config.yaml
head_dim: 32
norm_eps: 1e-05
attn_scale: 0.177
bias: "all"
tie_embeddings: false
parallel_block: true
beta1: 0.93
final_lr_fraction: 0.0
steps: 7416
dataset: "wikipedia_en"
MLP neurons of a small language model. Each row is named by its layer, matrix (up: input weights) and neuron, and shows model dimensions 16-143. Each number is 128 + 32 x the weight over its row's rms, rounded and kept within 0 to 255.
Before each neuron's rows, "fires after" lists the tokens most often just before its 100 highest values on Wikipedia text that the model never trained on. A number after a token or word is its count.

fires after: " in" 14, "st" 13, "ad" 12, " T" 10, " In" 8, " Comp" 6
L5.up599 [140 111 125  85  67  77 122  95 124  41 167 143 100 144 119 151 138 185 147 128 159 142 126  79 153 123 102  54 129 130 182 167 165  96 191 128 173 126 106 149 109 135 165 157 207 122 149 135 154  86 119 128 126  73 129 154  49  76 101 178 140  63 129 130 155  87 113  90  89  81 137 108 103  94  82 177  78 140 130 120 126  72 107 154 134 117 152 164 138  39 160 151 114 158  73 117 174 151 153 121 179 200 112 139 142 175  99 103 163 147 141 163 104  87 107 174 142 157  97 108 162  91 106 100 129 141  95 170]

fires after: " " 28, " P" 13, "H" 11, " (" 9, "T" 7
L3.up573 [160 140 152 130 134 114  91 120 124  98 154 179 130  95 110 100 111 118  71 138 187 127 138 104 129 136 120 116  99  31 114 108 163 132  93 136 122 121 120 131 148 174  99 130  81  99  29 109  88 116 129  51 108 159 148 125 140 158 149 152 144 138  96 174  90 171 147 104 136 122 117 132 180 132  87 173  90  69 143 104  72 130 132 152 132 122 117 153 121 148 157 114 133 154 137  83 122  70 146 129  80 111 101 124 160 112  78 166 127 106 121 108 116  81 100 172  93 174 185 134  68 128 116 169 149  44  56 145]

fires after: " con" 38, " f" 11, " ch" 10, "u" 6, " Con" 6, " gr" 5
L5.up142 [129 103  73 140 122 147 115 127 143 165 116 119  89 144 169 147 112  81 215 109  85 108  89 194  88 159 117 107 148 110 107 136 155 106  83 135 156  96 119 100 185 115 162  74 160 102  70 130 176 169  45 170 128  65 102 121 136 110  85 147  83 168 106  95 120 113  93  85 142 181 137  69 126 160 169 123 131  98 169 140 182 105 139  77 158  83 159 166 107 164 128 168  77 168 119 130  89 156 144  93 137 107 114 131 143 163 123 173  63 124 166  97 199 125 157 158 173  94 138 134 124 111 168 190 112 105 127 134]

fires after: " " 31, " con" 18, " F" 9, " f" 8, "day" 7, " month" 6
L5.up435 [115  90 125 177  95  98  80 151  95 125 147 130  87 106 168 154 115 121 142 169 122 157  67 150 161 100  90 156 129 111  61 174 135 109 152 168  89 111 108 102  86 134  96 130 131 171 181  95 162 110  91 137 101  97 145 133  87 116 125 148  66 186 112 101 154 108  79  71 162 189 138  99 147  98 164 182 101 174 136 103 125 140 167 159 172 169 204  92 146 123 134 114 124 114 167 109  95 144 185 136 151  82  86 108 108  59 145  90  80 115 116 131 178 187 191 179 141  86 143 120 192 147 119  99 147 108  94 128]

fires after: "L" 18, "H" 9, "N" 7, "B" 6, "n" 5, "vi" 5
L3.up619 [146 159 108  59 101 138 113  86 118 132 145 116 110 123 167 104  98 110 152 145 142 129  88 110  98 152  95 125  93  77 115 128 109 120 137 171 152 136 209 114 128 156  90 128 126 109 136 109 122 119 130 118 163 113 200 156 153  71 139  69 185 132 149 141 141 115 138 112 112 111 159 131 155 143 123 162 114 103 133 159 118 201  92 123  84 100 152 128 145  93 138 117 135 134 145 178 112  58 112 157 103 156 115 120 122 124 106 203 117 126 141  66 140  95 140 160 120 108  76 139 160 183  87 153 189 127  85 140]

fires after: "T" 16, "A" 14, "am" 8, "G" 7, "amp" 7
L2.up372 [132 136 124 178 104 115 181 108 179 148 158  99 103 166 146 175 120 121 120 138 136  86 130 127 131 164  95 147  79  85 126 110 174 104  66 124 135 114 110 115 161 102 204 130 116 153 182 117 153 136 137 106  96 149 129 112 135 188 114 147 128  96 131 111 162 158  82 130 148  85 131 173 167  46 121 143  97 168 130 122  91  65  45 124 114 138  76 102 138  97  93  74 156 134 120 133  62 106  97 121  62 121  88  92 130 143  70 120 221 144 149 214 159  91 104 115 104 127 146 169 184  71 108 136 113 105 109 118]

fires after: "C" 29, "H" 14, "ch" 11, "Q" 10, "W" 7, " ch" 7
L2.up651 [133  42 144 145 122 150 116 104 147 138 130 105  87 102 103 170  78 114 185 146 169 142 112 157 117 170  92 153 146  58 144 150 153 104  91  86 123 105 159 154  90 164  78 145 168 109 152 127 205 110  73 169 135  42 129 131 170 107 126 158 108 223 136  82  97 136 150 175 109  92 170 132 128 101  75 131  74 107 114 102 129  75 116 113 123 115  92 135 156 128  94 127 139 139 141 121 117  79 209 128 127 134  85 130 125 140 171  89  48 112 139  94 182 172  91 114 106 131 176 138 139 149 108 178 134 116 169 168]

fires after: " re" 14, " he" 12, " He" 9, " b" 8, "un" 8
L3.up28 [162 197 146 137 179 177 197 182 130 194 108  81 135 117 111 172 111 165 174 117 101 151 118 127 124 102 104 160  96 182 116 149 110 122 119 154 106 121 162  53 109 177 133 127 142  90 159 138 121  93 122 117  62 129 179 116 159  98 125 108  80 166 160 123 137 123 136 124 151 138  62 112 102  59 174 143 120 158 136 101 134 116  96 100 104 140 180 122 190 118 140 133  93 145  66 103 160 106 142 140 100 145 122  62  87 143  95  64 151 126 145 104 105 155 144 195 118 112 138 151 173 127 154 103 175 112 101 174]

fires after: "re" 17, " pro" 10, " Vi" 10, "ur" 9, " con" 8
L5.up286 [165 122  82  81 130 141 133  76 122  98 122  88 171 107 142 132 140 100 161 147  79  99  69 195 160 133  92 150 135  95  86  92 143 147 114 105 164  86 101 118 106  59  87 116 146 105 131 144 108  79 132 127 122 167 129 132 164 117 113 107 108 114 141 127  98 160  49  97 116 109 160 154 120 157  91 170 162 122 168 113  82 167 128 130 112  79 117 104  99 203 161 140 164  90 138  63 162 178 104 155 167 134 127 173 106 185 177 114  83 106 172 125 112 128  99 100 120 169 114  95 100 155 133 122 179 161 155 148]

fires after: " F" 18, "C" 8, "t" 8, "g" 7, "W" 6, "min" 6
L3.up12 [ 95 130 137 148  80 159 132 188 134 161 108  92 126 107  94 148 122 149 106 114 134 129 167 120 142 154 153  99 158 107 189 133 116 142  88 128 146  71 132  79 105 135  91  77 121  65 128 162 190 158  94  74 138 134 154 178 152  97 154 146 131 189 130 128 128 132 143 106 103 121 111 140 196 167  58 130 147 144 110 144 150  76 145 165  98 101 117 123 122 153 193 130 146 178  99 160 129 108 125 162 115 157 115 145  68 185 119 142 104 113  82  88  94 142 112 146 115 174 181 170  81 159 133 169 105 146 115  73]

fires after: " La" 15, "B" 10, " B" 9, "o" 6, "lo" 6, " We" 5
L2.up282 [ 89 171 151 170 107 108 109 111 165 153 147 122 146  79  98 105 140  66 146 105 152 160 150 103 129 169  77 142 150  79 139 178 135  72 160 161 188  86 179 107 109 156 136 141 175 152 117 119 112 101 133  64  80 172 155 126 156 134 127 107 116 110 127 120 168 176 103 139 133 100 119 158 197 132 116 122 115 146  95 166 101 125  96 102 108 105 145  71  96  74 158 131 150 147 110 104 168 167 128 118  83 148 181  65 115 167  68 154  92 168 126 157 157 103 118 144  74  54  59 174 161  31 177 104 122 139 131 158]

fires after: "re" 24, " Re" 13, " Bri" 6, " re" 5, "ri" 5, " Co" 5
L5.up139 [104 108 147  97  88 171 168 149 107 148 117 115  97  67 157  87  98 126  99 172 143  77  72  63 110  86 128 153  86  94  77 101 110 164  77 103 136 159 124 126  96 146 132 126 175  56 145 153 114 158 133 112 173 114 117  58 124  91 138  88 102 145 118 153 118 108 182 120 148 107  87 152 123 165 183 128 140  76 175 139 104 144  63 170 131 112 141 173 158 109 152 114 166  99  64 158 102 116 111 170 118  86  96 116 191 153 174 118  60 128 166 145  84 158 140 116  81  80 137  80 162 134 177  93 130  97 160 110]

fires after: "A" 35, "B" 12, "G" 12, " g" 7, " He" 7, " f" 7
L2.up332 [112 134 104 193 154 121  92 131 237 136 123  86 121 116 112 154  89 134 164 164 119 116 146 122 115 168 153 172  84 132  35 133 170 144 117 124  84 117 195 163 162 146  94 172 174 136 161 100 129 168 112 105 126 127 145 157  99 114  84 104 149 148 146 151 168  99 130 143 143  96 121 160 165  83 141 136 123  59 151 116 124  59 161 143  92 162  64 135 160  81 113  91 123 132 147 182 172  78 120 154  65 119 138 125 104 105  52 147 148 127 162 134 110 108  93 120 117 183 119 171 224  88 149 148 164 131 101 158]

fires after: "s" 21, "ly" 14, " La" 6, " |" 6, "ish" 5, " c" 4
L10.up444 [133  94 105 122 164 173 124 107 155 170 122 114 133 127 133 139 179  90  96  69 128 127 104 170 112 162  66 185  79 134 123 141  91 129 130 151 155 141  81 100  62 176 106 105 146 178 156 124 141 171 175 139 141  94 108 150 167 170 100 132  81 153  80 167 119 137 124 164 147  94 126 165 149 140 105  82 150 109 133  75  96 122 109 137  73 179  65 165 117 182  82 118  82  84 115 103 105 139 124 140  84 122  93 118 173 146 136 124 158 125 164 120  59 170 135  68 176 166 124 106 139 105 122 149 105 119  99 116]

fires after: "==" 43, "===" 31, " (" 17, "====" 4
L2.up522 [160 132 201 170  91  90 183 141 125 152 130 100 141 147 125 106 109 108 115  42 131 114 126  97  71 167 156 166 126 120  86 163 119 100 137 154 101 121  98  74 101  86 164 129 128 122  57 118 183 153 161 180 136 142 123 107 145 110  70 130  76 123 132  50 106 114 150 134 132 139  96 122 112 143 174  75 172 167  93 171 162 148 181 114 100 131  71 149 133 159  83 113 110  63 147  82 171 133 164 132 102 138 174 153 134 153 133  83 111 173 117 154 112 150 112 146 132 162 189  86 107 108 157 144  96  98 152 136]

fires after: " F" 23, "ce" 9, "ne" 7, "ed" 6, "w" 6, "c" 6
L2.up255 [175  81 101  89 168 126 127 129 146  99  89 163 161 150 123 158  59 120 132  47 155 102 166 125 153 120 150 124 160 130  41 130 104 107 143 147 162  73 151  77 112 149 117 123 124 137 130 135  87 117 194 105  81 133 107 137  84 172  95 123  67  79 108 196 184  95  77 109 129  98 120 137 133 135 114 117 125 112 207 180  96 106 119  83 150 158  82 117 109 131 128 157 145 162 171 143 166 137 105 171 101  93 147 203 140 146 132 156 107 137 119 105 107 119 118 172 141 110 133 121 132 143 115 117  90 124 175 103]

fires after: "\n" 22, " \"" 11, " a" 8, " Cha" 7, "y" 6
L2.up124 [122 139 106 163 145 135 194 149 112 161 153 116 108 111 175 116  91  75  25 166  99  99 155 131 137  90  98 171 122  81  69 167 158  76 120  89 163 133 131 154  97 129 101 140 135 194  88 148 174  66 130  48  92 120 148 144 164 119 120 138  87 144 109 131 181  80 127 150 127 109 122 132 131  68 117 129 127 159  94 122 150 121 143  93 149 137 156 120 142 132 105 143 101 153 105 114 189 132 150 164 212 167 158 104 118 123 138 150 163 119 106 166 118 140 122 106 123 111  72 119 155 123 183 140 147 116 167  98]

fires after: "la" 23, " La" 19, "wa" 7, "s" 6, "da" 6, " Se" 5
L7.up664 [132  57 101 137 167 150 167  86 137 148 170 113 139 137 174 112 117  80  95  99 155 122 113  82 109 144 146 157 159  86 124 115 119 154 160  90 127  96 115 139 124 163 129 119 162 168  68 139  80 136 164 164  97 107 105 155 116 174 107 130 186 127  95 141 145  69  92 106 164  85 150 148 131 173  98 114 139 110 109 122 139  32 149 176 112 125 163 111 179 149 113 147 134 114 177 177 114 130 126 100 127 143 127 152 139 100 124 156 183 125 204 106  86 153 190 124 122 121 139 190  90 140 150 116 142 101  97  61]

fires after: " V" 21, "M" 14, "P" 6, "V" 6, "L" 6, "C" 6
L2.up419 [174 111 112 144 173 112 136 173 141 121 182 119  53 183 113 112  92 127 110 146 131 130 144  53 122 161 107  74 121 127 133 135 163 120 135 140 143 137 115  95  92 111 139 103 167  78 137 120  60 104 164  96 138 168 147 110 157 151 140 172 119 141 104 132 123 163 131 176 108 171 104 122  86  64 126 122 119 158 124 112  87 103 102  56 163 145  60 134  86 104  85 131 153 148 127 123  89 164 133 142 168 170 123 152 114 131 189 124 132  78 164  99 143 159 104 127  93 220 141 156 117 132 168 157 182 124 148 111]

fires after: " w" 21, " f" 18, " W" 15, " comp" 6
L2.up590 [117  85 108 141 107 103  65 143  75 122 142 138  97 126  98 136 106 149 117 112 120 157 183 129  76 177 132 178 147 113  99 123 161 104 174 108 133 119  92  96 195 124 141 128  54 158 137 124 165 133 136  98 171 142 117  73 131 133  75 141 150  92 112 152 100 162  76 135 106  97 152 172 128  91 146 140 148  73 162 167 113 158  96 177 149 159 112 108  88 105 164 144 194  81 132 160 152 174 147 161  71 162  71 119 191 176  93 161  91  89 120 116 138 172 163 193  90 100  72 115  90  95 141 109 134  75 123  84]

fires after: "–" 25, "ce" 17, "e" 12, "ver" 7, " se" 7, "y" 4
L7.up732 [171 172  70 149 127 111 130 212 175 176 104 104 142 121 106 110 140 118 109 147 146  82 129 155  92 134 100  67 120 121 121 124  94 143  99 181 112 115  95 188 136 136 106 129 124 114 138  95 127  96  95 119 150 168  94 130 120 107 170 105 144 114 161 128 144  98 153 120 125  71  77 116 104 120 130 192  75 141 128 103  75 100 114 161 155 170 121  38 145 103 157  90 166 134 134  90 112 116 142 133  85 135 122 136 158 109  82 151 148 156 180 108  94 151 169 130 135 127 120 105  87 111 159 209 112 114 139 134]

fires after: " Re" 29, "re" 9, " In" 7, " Li" 7, "." 6, "ub" 6
L7.up237 [102  89 107 140 134 169 120 100 127 107 162 147 113  99 133 152 121 134 121 152 131  72  81 128 106  92 152 131  78 129  92 141 119 150 154 148 124 140 149 138 100 107 128 140 145  93 133 129 116 146 137 159 140  94 185 151 130 174 182 112 164  94  91 150  82  88 171  98 122 190  83  95 193 136 208  75 129 172 143 140 152  76 102 116 142  87 101 157 117  70 121 133 135 136  66  89 169 151 172 160 110 112 147 116 157 217 142 160 119 178 134 123 192  47 128 152  84 101 112  81  84 138 121 129 124 139 148  62]

fires after: "con" 14, "p" 10, "ri" 9, " Su" 7, "ap" 5, "rop" 5
L3.up287 [161 108 148 146 115 162 133 103 135 156 172 163 117 183 103  84 120 199 158 147 116 151 133 100 179 106 142  94 111 153 113 120 149 148 113 135 133 141 118 133 121  67  60 100 116 197 172 129 180 159  98 190 117 129 183 170 123 103 132 141 190 175 137 139  83 140 104  79 159 135 186 114  82 100 137 127  84 136 177  50 151 146  76 110 121 112  94  82 132 123 165 138 157 120 125 157 146 101 132  70 149 134 127 172 150 118 120 142 107 164 130 134  83 134 110  91 122 109 132 118 105 128 159 156 155 102  74 138]

fires after: " " 42, " su" 8, " the" 8, " a" 4
L5.up691 [105 121 154 147 107 143 193 111 126 121 157 151 104 139  93 123 141  99 112 179 128 164 146 111  68  67 104 143 148 111  90  84 198 109 108 107  84 155 128 161  97 131 130 120 158 102 152  75 123  96  78 133 121  69 118 158 169 153  98 130 190 102  95 159 180 144  36 117 148 118 102  81 100 132 123 105 119 128 121 169 157 171 141  86 201 161 135  88 106 138 112 111 174 122 136 105 122 172  88 177  98  55 124 137 196 133 178 106 130 160 156  93 179 169 138 106 147 127  90 146 193  96 204 150 141  97 142 151]

fires after: "im" 13, "n" 9, "it" 9, "li" 8, "er" 7, "re" 6
L7.up179 [174  83 158 101  90 136  85 142  82 140 155 127  95 140 112 137 133 120  84 147 143 100 115  89 169 154 122 130 126  90  70 105 104 126 119 137  78  85 111 140 107 159 127 137  91 118 160 133 124  81 124 115 109 120 150 141 119 123  71 131 155 150 106 150 116 101 152  79  87 126  78 130 114 139 137 115 140 129  60 158 158 147 145 163 105 145 164 156 146  71  72 189 113  86  98 164 203 165 191 141 128 159 115 130 152 147 170 126 159 159 131 184  93 115  89 182 200 110 146 133  99  75  88 224 143 112 174 100]

fires after: " F" 13, " de" 10, "-" 9, " f" 9, "–" 9
L7.up369 [134 149 128  98 175 141 162 155 165 204 187 184 113 104 155 129 131 140  56 119 151 123 193 153  86  91 127 109 129 119 118 119 132 134 128 137 114 128 134  98 130 139 160 149 166 127 123  75 107 126 114 121 130 167 150 121  59 124 124 139  90 154 131 147 130  97 124 106 136 125 129 107  80  59  97 175 160  72 150 140 124 101  73 158 163 104 158  91 165 151 101 123 128 142 127 148 209 135 156 102  77 105 102 115 143  76  96 191  99 161 162 114 127 114 159 186 187  72 103 138  73 134 148 150 124 117 122 145]

fires after: "ri" 30, "or" 18, " Ho" 10, "re" 7, "ho" 6, "o" 5
L7.up226 [128  94 173 152 125 123 135 160 139 108 142 132 101 106  98 214 149 147 145 108 147 135 141  94 160  75 102 146  37 135 155  97 134 170  70 163 141 206  98 166  72 168 169 113 110 113 139 156  51 138 113 122 152 131 105 111 171 117  95 146  86 168 215 126 113 101 152 153 112 164  98 116 127 139 124 109 120  89 131 193  98 134 127 179 123 130  86  83 174 139 153 107 131 135 135 171 147 147 128 150 127  89 121 147 180 151 151 154 126 185 140 127 115  45 170 136 113  82 142 146  93 109 134 166 144 163  98 167]

fires after: " con" 25, " " 24, " f" 9, " ex" 9, " dis" 6, " F" 6
L5.up144 [ 85 100  81 124 108 156 100 138 152 188 154 123 102 165 149 120  88 114  94 109  99 142 118 195 136 130 110  98 139 140 132 129  74 152 186  66 153 135 150 147  84 106 153 115 130 125 130 144 138 111 114 131  74 127 127  96  73 119  63 154 148 108  93 164 118  67  91 171 137 114 112 107 136 118 153 155 155  22 103 174 159 168  99  90 165 113  97  56 133 161 129 128 198 114 145  63 125 133 151 120 128 119 128 136  83  81  98 148 140 157 107 162  94 100 190 170 130 139 124  85 148  95 149 121 160 100 126 168]

fires after: " con" 22, " in" 20, " Con" 9, " In" 9, " at" 6, " For" 4
L5.up28 [114  72 148 173 148 130  67 106 150  96 139 119 133 156  76 173 149 154 148  31 175  80 137  78 125  90 110 144  93 175 101 147 151 144 210 169 147 149  78 182  74 105 132 122  98 144  84 148 150 113 101  98  90 121 129  98 126 121  98 138 100 128 168 135 126  90 137 112 168 119 146  84 139 138 130 136  96 127 115 130 127 136 164 163 127 107 132  93 111 118 139 150  78 155  90  92  91 163 140  74 150 148 111 161 132 161 112 143 115  81 142 133 120  92 149 159 108  56 105 131 130 137 119  80 152 140 105 149]

fires after: " qu" 16, " re" 12, " lo" 10, " b" 6, " under" 5, " Qu" 5
L5.up529 [148 172 136 134 117 195 194 184 120 122 159 103 128 162  80 137 144  75  68 103 158 130 149  78  46 151 151 133 129 156 137  80 132 130 134  84 116 143  79  54 152 182 128 132 138  84 140  72 136 106 141 206  79 124 145  80 187 143 165 135 137 144 111  84 113 102 155 168 115 145 154 145 162 105 117 134 109 114 148 137 148  80 132 130 160 117 130 124  92 107 116 102 129 172  64 101  71 141 118 113 165 140 148 101 153 156  86  99  91 135 144 113  83  88 104 152 139 156 167 150  93 153 186  88 194 113 115 130]

fires after: " f" 17, " w" 13, " b" 12, "F" 9, " F" 7, "f" 7
L2.up109 [201 161 123 113 131 130 111  92  62 146 135 107 133  72 144 114  87 136 128 138 171 110 183  96 101 138 180 131 138 185 115 165 108  98 151  99 114  98  97 151 152  99  85 124 134 233 149  70 137  98 144  53 122 125  98  87 113 103 181  94 166 119 153 135  92 124 122 109 161 110 147 127 138 114 139 121 161 148 148  67 198 158 146 221 127 146 112  99 151  97 164 131 107  85  75  93  65 118 151 117 127 113 127 129 131 122 110 166 134 149 172 115 154 119 143 174  94 104  69 155 103 141 147 182 130  91 138  81]

fires after: "–" 37, "." 33
L11.up699 [146  92  93 123 118 105 110 138 137 166 168 137 132  77 115 165 127 113 103 160  99 202 126 135 119  89  95  54 114 127 116 136  92 150 108 118 131 121 134 203 130 176 147 118  72  72 127 129 149 124 151 145 105 117 118 163 126 153 112 155 130  72 156  90 173 143 107  89 134 117 113 102 135 139 146 183  42 149 113  81 130 120  96 138 139  91 157  43 109 161 158 125 144 240 124 109  94 124  73 137 146 179 153 162 182 196 148 119 127 132 118 184 160 111 116 158 106 105 163 128 131  94 123 102  94 113 117  85]

fires after: "c" 29, "I" 12, "S" 9, "C" 6, "ch" 5
L2.up465 [119  99 129 135  92 112 120 151 142  37 112 115 141  71 186 166 122 145 183 158 140 128  75 154 144 155 116 132 162 114  98 142 121  93 110 130 141  91 163 158  73 149 103 103 107 108 111 113 105 103 123 146 159  87 113 115 226 208 160 143 146 153  91 138 144 142 202 173 179  75 123 165 108 117 116 122  82 138 148 103  51  85 120 145 152 146  79 156 124 133  92  97 160  80 130 102 139 141 169  93 127 129 159 140 140 163 151 140 162 110 114  64 132  72 157 131 126 144 167 160 193 151 150  85 159 112 170 165]

fires after: "e" 32, "re" 32, "de" 4
L5.up680 [134 160 146  75 100 171  82 172 160 137 104 149  69 137 130 105 112 122 129 187  75 135  76 155 162 137 185  69 132 140 108 139 104 139  99 175 112 159 170 164 141 117 100 170  88  92 135 136 125 105 177 127 114 138 118 178 118 143 126 156 161  88 124 133 131 107 130 134 127  73 149 122  84 113 175 142  96 122 104 129 148  99 110 141 145 135  51 122 182  70  76 169 154  41 145 130 166 165 156 120 136 141 130 178 142 179 100 146 186 110 147 180  84  90 105  98  90  50 136 144  88  44 121 138 116 129 147 102]

fires after: " b" 26, " Bo" 18, " He" 7, " bo" 7, "e" 6, "ru" 5
L2.up7 [125 181 182 105 126 153 130 166 125 151  88 146 179 126 102 118  76 120 116 139 166 110 127 132 100 106 162 153 108 123  85 160 146 120 178 154  96  86 136 122 127 209 127 117 104  96 123 122 147  56 149 118 144 156 147 162 166 145  68  64 157 128 113 123 154  87 147 133 185 152  79 148 155 117 125 153 116 102 130 133 140 102 172 125 141 156 109 113 168  65  75 135 115 107 145 130 127 179 128 112 112 144 135 141 179 114  57 133 140 123 175 159 139 105 161 146 140 118 114 129  81 128  93 154 100  87  95 131]

fires after: " ex" 14, " con" 11, " f" 10, " F" 9, " st" 9, "en" 6
L5.up241 [139 144 128 155 115 121 116 110 156  97 205 166  70 117  90 147 187 157  88 119 155 152 122 124  87 156 121 110 178 186 153  94 101  64 162 114 105 102 130 132 100 172 166 108 156 105 131 157 148 158 123 120  20 169 157  60 123 139 111 113 147 101 105 130 104 135 118 127 139 171 128 185 158  91 153 158  97 123 113 108 107 125  96 103 172 157 153 108 196 190 111 152 103 195 144  77 138 145 105 123  99 150 120 131 167  72 102 149  53 131  94  21 117 154 142 130 148 153 118 108  90 181 153 124 158  87 170 133]

fires after: " B" 29, "B" 14, "L" 6, " |" 4, "est" 4
L2.up175 [131 164 118  58 165 133 139 121 180 138  81  94 119  85  73 155  96 105 171 127 108 156 124 140 117 162 120 177 124 102 165 101 116  69 101 187 162  98 138  89 128 143 131 148 113 158 102 162 153  86 170  71 157 146 149 157 143 116 141 122  81 120 153 134 149 135 149 124 144 113 182 120 132 134 140 154 136 115 100 108 113 159 132  72 175 165 194 140 195  92 117 156 139  97 118 112 128 106 135 176  61 117  84  65 112 148  20 136  75 180 126 102 119 156 115 117 156 166  81  96 154 116 198 122 163 135  87 102]

fires after: " " 90, " K" 6
L5.up257 [121 140 112 179 128 113 138 124 104 115 118  96 111 161  66  85 162  76 131 153 154 163 151 174 141 135 107 181 108 109 121  82 185 172 104  95 122 154 137 105 136  76 110  87 140 111 159  99  74 116 135 122 124 166 166  89  94 155 160 150 175 122  89 153 162 179  84 130 167 135 148 135  93 109 157 142 121  64 169 158 164 144 126 148 134 147  83  61 130 115 106 150 132 120 168  60 128 168 125 168 131 136 179 165  98 136 141  74 145 135 143  58 157 149 151 125 152 191 112 128 182 202 164  93 188 130 109 185]

fires after: " G" 51, "C" 15, "G" 12, " g" 8, " c" 6, "e" 4
L3.up620 [ 92 124 104 150 104 159 150 139 116 119 114 132 114 192 141 116 141 127 133 160  71 192 105  58 124 139 205 138 136 105 109 149 109 158 126 134 123  92 185 129 124 119  61 138 130 146 190 170 106  72 110  78 129 148 167 174  51 180 152  87 140 133 119 112 124 147 152 163 228  99  99 166 136 149 126 173 111 134 124 140  91  69 108  95 140 206  60 121 113  86 119 100 122 162 121 166 118 157 151 150  86  82  97  99 186 165 134 128 158 141  97 124 159 124 134 152 136 166 157 146  98  90 157 160 112 145 133  96]

fires after: " (" 22, "." 20, " " 7, "N" 5, "cho" 4
L11.up161 [150 152  76  95 160 172 113 146 123  58 123 148 143 131  96 101 111 164 111 141 155 146  74 118 109  96 136 127  69 103 124 185  84 123 127 112 158 158 130 142 145 137 146 151 110 190  87  95 126 136 121 102 151 138 125 160  98 122 150 146 154  87 140 162 180 147 153  81 189 130 166 188 147  79 176 163 124 131 129  70  84  93  87 173 110 138 145 146 119 129 142 142 111 130 118 134 111 103 140 175 140  94 143 163 108 150 163 195 175  89 122  93 146 150  73 135  77 151 159  84 170 158 128 166  67 122 141 143]

fires after: "." 36, " |" 20, "s" 6, "b" 4
L9.up265 [ 51 115 155 212 139 129 127 131 190 171 157 126 143  64 132  98 111  79 144 144 110 136  99 109 144 122 151 116 163 118 109 162  69 134 112 164 161 127 129 163 136 176 200  97  94 165 164 110  42  63  87 134 103 156 154 148 147 133 155 146 122 152 181 110 158  96 106 131 131 160 148 148 147 119 121 168 125 148 107  64  81  48 195  93 169 170 125 123 158 131 152 106 120 140 105  94 152 131  89 148 180 120 149 161 131 163 169 142 111 149 121  89 147 125 117 201  86  86 155 130  81 141  62 109 146 136  88 190]

fires after: " G" 31, "L" 7, " V" 7, "C" 6, "und" 6, "D" 5
L3.up373 [ 86 113 101 171 147 101 150 117  89 132 147 116  57 171  90 115  94 118 100 139 146  98 161 108  85 174 145  90 132 107 109 102 123 137 139 155 130 201 127 186  95 179 108 149  96 109  84 125 121  90  68  63 145 153 126 157 111 164 178 180 149 125  63 119 173 156  85 203 153 129 147 110 131 128 127 134 127 144 124 185 116 158 102 116  86 196 122  97 130 131 165  99 139  99 119 124 104 172 100 108 152 114 114 201 172 120 166 100 141  71 116  96  94  98 102 127 115  98  91 142 108 174 108 196  69 120 104 126]

fires after: "f" 13, "ri" 12, " Pri" 10, " se" 9, " f" 7, " re" 6
L7.up192 [176 117  72 118 133 153 163 135 130 141  96  97 103 109 159 167 102 176 130 152 191 150 147 146 147 108  63 152 157 216 103 159 149 106 121 148 131  58 104 142 123 116 124 115 135 130 165 100 160 112 117  75 128 237  98  88  71  77 111 126 194 165 105 102 139 120 123 122 112 111 149 116 138 170  76 146 163  83 136 147 180 114 138 159  90 132  99 106 115 129 118 106 171 122  90 122 112 132 119 143 103  97 211 176 125  87 164 142 124 159 136  89  99 124  66 109 109 103 146 168  87 139 155 100 126  45  99 178]

fires after: "\n" 60, "==" 14, "===" 6, " \"" 6, "-" 6, " (" 4
L2.up319 [184 184 174 147 159 165 188 109  40 148 136  92  94 170 103 103 121 125 119 163 159 117 132 145 116 118 129 176 140 104  79 157 158 100 127 153 116 134 108 151  59 149 131 203 142 109  35 144 160 111 161 120  82 121 155 150 155 148 169 155  90  93 120 122 126 143 129 182 139 139 171 119 114  82 111  96 123 128  45 146 138 137 122  86 158 133  76 149 134 133 109 134  95 151 121 119 186 161 160  72 130 197  99 110  95 123  54 155 165 125 157 142 116 141 109 133 131 103 124 181 170 100 166 182 112 107 194 114]

fires after: "L" 25, " Bur" 7, "c" 6, "ur" 6, " L" 6, " F" 5
L9.up489 [116  83 158 131 168  90 136 139 109  77 112 168 143 135 138 150  74 132 162 132 159 133 111  74 149 170 165 113 153 117  78 120 155  83 164 110 105 178 153 120 155 147  95 147 119 185 107 186 128  98 164 109 145 119 180 144  61 113 141 120 112  70 145 113 156 151  68 148 108  56 122 101 194 163 142  60 120 110 144 177 110 131 117 155 105 123 158  63 108 105  97 164 167 153 158  98  81 147 184 139 131  98 115 147 102 171 163 140 115 128  92 145 157 112 138 141 160 113 138 118  97 124  85  99 152 128 139 118]

fires after: " F" 26, " W" 13, "H" 11, "W" 10, " f" 9, " w" 8
L2.up614 [149 153 137 119 165 152  98 113 149 121 164 143 109  91 113 118 154 119 184 168 109 140 174 179  91 125 177 191 124 106  79 103 143 155 113 143  81 146 166  79 123 122  90 127  99  91 141 181 154 115 122 145 131  82 179 135  98 159  88 136 120 148 149 135 159 127  92 125 126 125  89 125 110 149 111 105 161  37 122 129  89 111 100 126 186 115 159  89 133 165 132 145 124 145 109 131 173 112 173 164 114 137 136  94 109  38 105 173  81  71 134 106 143 153 156 107  94 122 160  79 118 134 146 169 130 125 192 118]

fires after: "n" 18, "lan" 8, "re" 7, " De" 7, " pro" 6, "ev" 5
L11.up533 [123 135 104 107 135 195 106  98 162  97 140 102 145 112 154  86  88 104 127 160 117  88  84 133 157 137 139 122 113 162 113 116 147 147 183 118 100  82  64  59 133 151 136 127 161 117 140 136 133  98 112 126 152 132 125 137 190 127 134 221 108 121  98 129 135 113 110 164  72 120 133 109 147 114 120 171 125 102 151 145 196 155  81 115 114 125 143  84  87  85 141 177 114 129 129 116 116  99  94 174 129 105 136  99 134 160 230 132  90 113 147 185  80 141 129  96 149 176 152  92 136  96 207 160 139 137 183 116]